Weights of a small transformer language model.
Architecture: RMSNorm before each block, learned positions, no biases in attention or MLP, tied embeddings.
MLP neurons of a small language model. Each row is named by its layer, matrix (gate and up: input weights; down: output weights) and neuron, and shows model dimensions 96-159. Each number is 128 + 24 x the weight over its row's rms, rounded and kept within 0 to 255. A neuron's up and down rows have the sign that makes its largest values positive.
Before each neuron's rows, "fires in" lists the words (lower case) most often at its 100 highest values on Wikipedia text that the model never trained on.

fires in: "to", "into", "would", "top", "had"
L3.gate516 [122 111 134 145 114 149 132  90 164  93 121  98  83 134  83 155 173 120 140  56 135 115 131 144 163 165 122 115 127 131 120 136 129 106 143 172 155 144 148 153 141 121 118 135  91 146 135 114 142 168 113 100  94 129 124 140 153 105 125 102 132 134  77 149]
L3.up516 [143 137 173 147  93 109 163 112 177  99 141 141  54 113 143  98 174 144 117 140 142 120 108 102 147 146 132 199 161 118 129  99 113 115 142 133 160 159 119 175 160 116 122 139 125 150  75 136 156 147  84 122 110 124 132 104 155 136 103 128 124 135 131 179]
L3.down516 [144 139 162 114 137 111 134 133 136 125  78  93 122 142 157 186 149 111 149 123 139 135 118 117 114 136  96 120 170 159 121 171 106  87 112 152 148 105 150 117  67 115 100 126 104 119 142 101  97 145 107  86 137 133 146 122  83 177 125 113 108 182 114 108]

fires in: "to", "at", "just", "located"
L11.gate542 [ 87 160 128 144 134 167 111 122 117 157 114  86 157 148 130 115 120 151 130 130 130 138 128 169  94 141 138 100 126 113 166 146 114 145 124 153 152  41  86 175 125 123 137 129 153 150 136  99 168 147  62 135 130 163 114  99 171 140 119 133  93  92 104 122]
L11.up542 [123 117 125  95  98 141 151 138  89  94 117 109 123 107 126 124 158 160 143 103 201 165  94 154 113 104 153 151  99 120 136 134 132 124 136 146 128 148 116 105 126  79 114 157 103 153 124 138 147 152  96 166 138 108 160 100 141 109 130 129  90 152 130  95]
L11.down542 [ 97 126 139  85  95 138 135 124 144 120 133 103 125 159 146 162 145 162  96 142 157 124 159 146 182 151 109  87 114 158 100 136 124 142 116 117 154 150 119 109 124 124 122 115 134 101 121 106  71 123 103  72 108 123 125 116 114 118 146 102 114  92 154 137]

fires in: "the", "of", "then", "and"
L9.gate344 [174 139 137 112 102 104 132 149 112 124 150  98 109 137 148 121  78 109 143 115 148 133 128 157 144 164 113 123 143 102 180 123 111 145 136 120 150 115  77 106 133  86 171  53 100 145 135 145 116 154 148 102 129 146 153 136 137 102 116 116 101 119 133 115]
L9.up344 [155 131 151  98 144 137  97 171 122 114 105  72  37 120  97 124 141 131 117 177 136 149 134 124 140 139 122 162 124 138 101 124  89 137 108 162 136 118  76 107 158 159 155  91  97 119 138 147 147 154 102 143 125 105 122 131 146 109 158 172 128 103 115 116]
L9.down344 [149 167 116 139 117 149 123 126 116 117 198 106 129  56 129 132 180 134 129 142 146 107 113 139 131 100 117 130 129 106  89 118 135  94 145 138 118 142 124 128 128 148 119 155 131 131 145 105  84 135 176 133  95 142 160  89 159  62 161 130 137 103 102 136]

fires in: "to", "had"
L10.gate450 [ 94 134 107 109 117 123 174 107 106 118 139 148 127 129 143 144 167  98 121 122  89 120  89 173  86 114 132 126 109 116 125 144 150 115 131 158 171 147 161 156 133 102  95 149  80 187 136 135 117  89 118  92 137 132 121 104 114 122 113 127 130 122 136 122]
L10.up450 [106 113 157 129 125 117 128 138 140 130 136 104 125 106 137 129  89  98  94 115 150 116 167 109 140 144 116 139 102 160 165 148 121  98 112 153 169 104 146 146  92 146 128  81 108 167  96 132 116 109  89 158 132 141 115 117 159 141 114 122  95 145 102 164]
L10.down450 [110 127 114 139 103 122 135 132 136 113 163  76 108 156 145 131 149 164 133 185 128 137 144 129 124 163 110 157 146 145 129 146 121 147 115 132  99 113 141 138 166  63 145  91 132 118 162 149 117 124 130 152 129  81 147 150 142 155  91 154 122 144 125 118]

fires in: "of", "prize"
L9.gate465 [106 179 146 146 122 116 142 152 128 123 148 135 112  87 153 126 106 131 101 104 136 105 150 112 116 160 136  88 164 124 164 166 113 143 134 140 149 118  84 128 183 167 114 124 119 119 132 106  90 142  97  80 185 168 144 107 102 139 143 187 131  96 117 158]
L9.up465 [ 94 129 150 146  94 116 131 105 137 129 129 102 143 138 117 172 121 108  85 172 124 130  90 128 146 171 113 181 148 145 173 120 108 113 170 149 101 119 134 141 158 109 194 109 124 154 125  85 136 122 155 139 106 106 123 144 152  84 168 147 103 127 108 187]
L9.down465 [141 148 169 133  85 114 153 139 106 147 121 147 147 105  88 182  70 106 142 134 135 116 120 117 142 121  84 138 168 123 103 173 109 172 115 156 168 111 133 128 124 184  78 150 129 139 129 127 152 134  94 129 110 113 170 117 130 131 149 162  88 160 118 134]

fires in: "as", "by", "with", "in", "to", "on"
L10.gate6 [109 104 124 119 144 132 126 120 156 120  61 163 127 142 126 143 122  82 160 149 105 117  85 161 130 106  96 156 130 158 125 145 129 169 116 118 109 140 166 120 114 119 110 120 124 117  99 148 139 141  86 138 143  90 156 112  68 110 121 108 132 108 104 121]
L10.up6 [122 155 166 134 114  99 142 108 124 119 112 109 101 104  86  98 102 116 117 146 103 145 145  99 142 110 146 155  88 137 112 120 141 127 107 113 115 157  99 121  67 126 138 138 124  81 133 158 115 146 101 176 131 111 153  91 191 127 129 172 113 144 147 137]
L10.down6 [115 173 117 107 166 133 129 118  89 122 117 114 121 182 170 170  78  99 159  83 140 129 124 115 124 157 120 155  79 167 118 154 115 141  97 110 102 138  86 145  92 125 122 181 106 162 114 178 112 102 138 141 127  73 133 158 138 100 112 128 165 120 144 128]

fires in: "to", "would", "can", "town", "at"
L10.gate658 [118 126  88 155 147 116 158 133 101 161 122 108 124 106 128 164 150  69 140 205 121 128 111 139 117 126 146 144 154 138 143 130 125 153 166 100 107 117 160 155 107  73 116 128 147 146 135  83 122 141  89 111 128 126  89  98  90 135 127 132  87 115  98 116]
L10.up658 [133 132 137 124 134 134 140 150 157  89 105 116 122 122 127 130 134  97 128 108 140 133  63 126 160 132 136 116 115 148 115  87 132 138 145 148 126  83 133 125 142 118 131  98  75 135 125 107 109 139 119 112 124 155 151  95  89 166 146 159 138 132 117 138]
L10.down658 [101 131 106 109 128 142 128 127 137 117 129 103 125 106 138 162 114 136 152 143 138 112 147 185  95 104 126  91 142 144 142 119 152 138 132 121 102  84  82  95 110 132 118 131 143 143 143 112 149 119 101 144 187 153 118 122 105 172 106  99 120 117 141 122]

fires in: "at", "theatre", "border", "syrian"
L10.gate458 [123  95 127 145 148 126 157  65 116 141 133 109 114 128 118  55 135 127 123 142 144 132 100 148  99 159 147 126 100 137 125 144  89 120 113 127 134 100 142 168 109 116 142 127 139  97 132 110 121 167 122 179 143 123 134 151 117 137 112 111 101 140 155 136]
L10.up458 [115 116 141 153 140 121 137 125 139 123  98 115 159 122 126  95 160 122 136 125 126 166 133 121 126 158 165 131 128 137 162 133 119 141  99 125 129  75 138 128 107 101 132 106 143  66 113 144  96 129 145 146 161 136 159  93 128 140 112 156 133 142 108  83]
L10.down458 [121 150 149 131 124  90 160  96 126 105 167 115 112 148 195 126 106 120 142 153 125 135 108 144 129  87 170 129  93 125 118 111 152 132 104 123 151 127 142 143 119 168 119  93 102 111 123 145 148 143 136 105 122 169  90 134 155 127  92 133 153 143 166 169]

fires in: "to", "not", "of", "quickly", "by"
L10.gate522 [199 171 111 102 137 155 115 172 145  91 117 119 127 150  98 164  90 115 101 123 139 137 100 124  91 146 125 136 121 131 174 119 127 152 144 123 122  86 109 120 125 128 130 126  65 127 149 112 137 118  85  81  71 138 168 145  96 128 125 135 144 113 164 106]
L10.up522 [149  96 131  98 110 119 138 106 109 117 134 141 121 137  94 164  99 136 138 133 141 135 150 154 135 126 127 138 137 137 135 158 111 104 188  88 146 139 139 125 126 134 115  84  83 162 165 107 165 129 100  87 117 134 143 128 126 124 134 109 151 132 117 150]
L10.down522 [122 153 137 126 130 116 150 136  93  92  91 129 143 122 136 130 131 167 134 109 123 169 160 162  90  56 158 132 139 147 165 161 113 155 158 133  99 122  92  81  39 119 112 162 132 141 120 134 125 110 100 182 119 131 143 129  83 118 123 109 108 161 131 138]

fires in: "of", "from", "and"
L3.gate495 [163 123  89 136 139 167 154 125 148 132  74 125 126 119 154 127 124  83 136 112  86  63 104 122 134 128 121 146 171 126  96 114 120 108 157 141 179 153  95 126 141 135 141  94 133  94 190 121 113 115 132 137 103 164 126 105 139 135 144 158 119 111 140  99]
L3.up495 [111 132 152 115 116  99 162 125 150 144 124 143  91 139 132 169 110 110 137 119 134  75 130 108 139 113 107 135 133 130  92 137 101 128 116 152 160 120 111 132 153 138 181 117  93 168 100 103 153 116 173 164 180 108  66 120 124 179 184 151 119 107 121 132]
L3.down495 [120 133 137 126 113  87 155  94 134 142 144 146 151 132 130 145 145 108  99 101 143  86 182 114 129 147 108 129 133  98 119 147 110 146 130 153 130 146 170 154 128 103 158 157 112 131 143 135 112 125 108 108 165 135 142 152  86 130 157 125 140 112 116 185]

fires in: "when", "what", "with", "where", "every", "no"
L11.gate299 [147 124  86 156 142 115 177 108 135 124 122 140 120 131 138 144 101 156 129 107  96  97 143 153  84 160 122 134 134 126 135 141 132 112 154 114 150 109 146 180 155 154 114 123 121 122  85  89  98 141 157 159 123 133 138 117  93 127  61 102 141 110 168 141]
L11.up299 [117  88  94 154 150 173 122  77 153 143 176  87 126 157 152 153 159 141  95 125 124 131 153 161 151 121 145 101  97  99 131 157 126 191 116 124  94 125 126 131 150 134 140 146 110 130 144 132 131 139  80 152  97 185 117 124 116 113 114 150 168 122 144 164]
L11.down299 [143 131 117 132 158 137  84 109 108 141 157 189 173 113 137 147 147 165 138 142 132 120 142 157 148 120 113 103 134 131 162 119 111 146 121 108 136 164  95 156 180  92 138 112 113 108 112 139 102 138 177 121 166 107 105 125 125 138 175 119 155 160  86 112]

fires in: "25", "2025", "team", "2024"
L2.gate82 [130  92  94 161 119 109 121  76 143 121 102 129  94  75 113 136 131 128 104 110 176 120 139 108 153 174 143 143 134 157 109 158 122 126 160 153 153 111 123 105 146 118 152 156 147 156 121 174 126 148 126 147 139 149 149 142 125  94 110 127 124 153 125 136]
L2.up82 [141 111 121 114 122 138 134 140 154 138 142 174 112 166 160 127 146 131 125 144 134 122 155 120  97 155 143 126 120 158 144 157 141 138 141 138 160 125 110 121 131 108 115 122 136 158  99 129 110 151 128 142 164 112 131 125 114 121 151 114 136 122  81 110]
L2.down82 [163 122 148 151 112 134 141 110 151  96 121 120 129 172 154 128 136 132 164 128 141  95  88 130 114 140  98 114 166 116 121 142 120  90 132 143  97 130 137 112 131  82 115  94 146  96 129 111  94 163  94 125 129 132 122 101  76 126 179  91 147 127 120 142]

fires in: "the", "of", "many", "several", "his", "various"
L10.gate694 [105 129 108 103 146  89 133 143 141 129 144 173 103 161 130 122 133  96 153 115 112  97 159 106 115 146 154 141 134 107 130 139 118 107 135 138 146 140 110 115 152 115 139 112  73 123 116 110 102 105 142 120  89 134 102 131 116  81 137 114 127 116 147 136]
L10.up694 [113 109 116 147 155 145 105 126 141 128 139 134 135 142 125 137 121 123 105 118 114  74  97 127 109 117 169 149 152 146 112 148 170 100 119 169 109 123  92 132 144 114 147 125 135 102 154 138  96 143 136 136  88 193 110 121  93 144 139  97 105 109 124 169]
L10.down694 [ 99 168 163 146 148 133 106 168 147 145 159 138 120 140 168 144  99 137 153 129 145 123 138 109 117 103 155 121 109 118 139 110 177 147 137 125 116 127 124 122 146 138 120 143 127 144 130  97 136 126 107  77 130  96 147 181 151 137 138  94 138 117 113 138]

fires in: "were", "are", "very", "of"
L11.gate198 [ 99 129 138 102 139 124 155  89  91  92 149 116  95 149 178 108 106 100 156 107 130  99 174 126 114 132 141 140 144  84 124 190 126 145  93 118 139 116 118 139 151 124 125 127 126 137 169 201 128  97 115  88 125 130 112 155  86 139 133 157 136 140  76 110]
L11.up198 [107 152 134 117 108 161 126 125  92 166 144 152 115 135  37 143 125 125 102  70 134 135 116 136 118 153 149 182 132 122 183 103 128 162 113 127 145 104 148 123 167 139  93 125 146 104 149 136 167 114 112 107 129 159 141 113 127  94 145 128 126  84  90 127]
L11.down198 [ 79 105 145 135 134  94 113 129 118 109 120 140 146  94 132 106 127 142 150 137 126 111 136 150 103 147 144 162 134 122 117 131 133 197 137 105 146 121 125 121 103 124 137 128 115 152 122 135 103 123 134 127 151 132 149 102 111 127  92 117  88 147 140 152]

fires in: "at", "1"
L2.gate370 [127 133 130 119 107 123 120  83 134  90 160 150 105  92 140 124 131 100 139 134 119 127 126 139 109 126 127 130 130 142 176 152 141 115  97 170 147 113 181 138 104 132 142 123 119 102 137 112 114 141 147 121 107  93 141  82 130  99  88 144 130 169 161 122]
L2.up370 [109 109 132 112 133 164 118  78 128  90 134 164 146 105 120 115  94 158 144  73 146 102 130 130 117 156 134 111 167 139 168 134 156 150 131 157 154  94 152 124  90 118 112 150 164 118 113 151 133 115 116 122 150  84 160 128 144 129  68 157 164 134 119 128]
L2.down370 [150 151 127  96 111 161 143 108 160 142  61 133 114 135 138 120 150 130 160 144 112 135  65 128  84 119 138 121 151 140 134 119 136  72  87 158 125 132 153 124 123 136 121 103 118 113 100 128 129 115 123 141 126 124 106 134  88  95 181  94 114 139 129 105]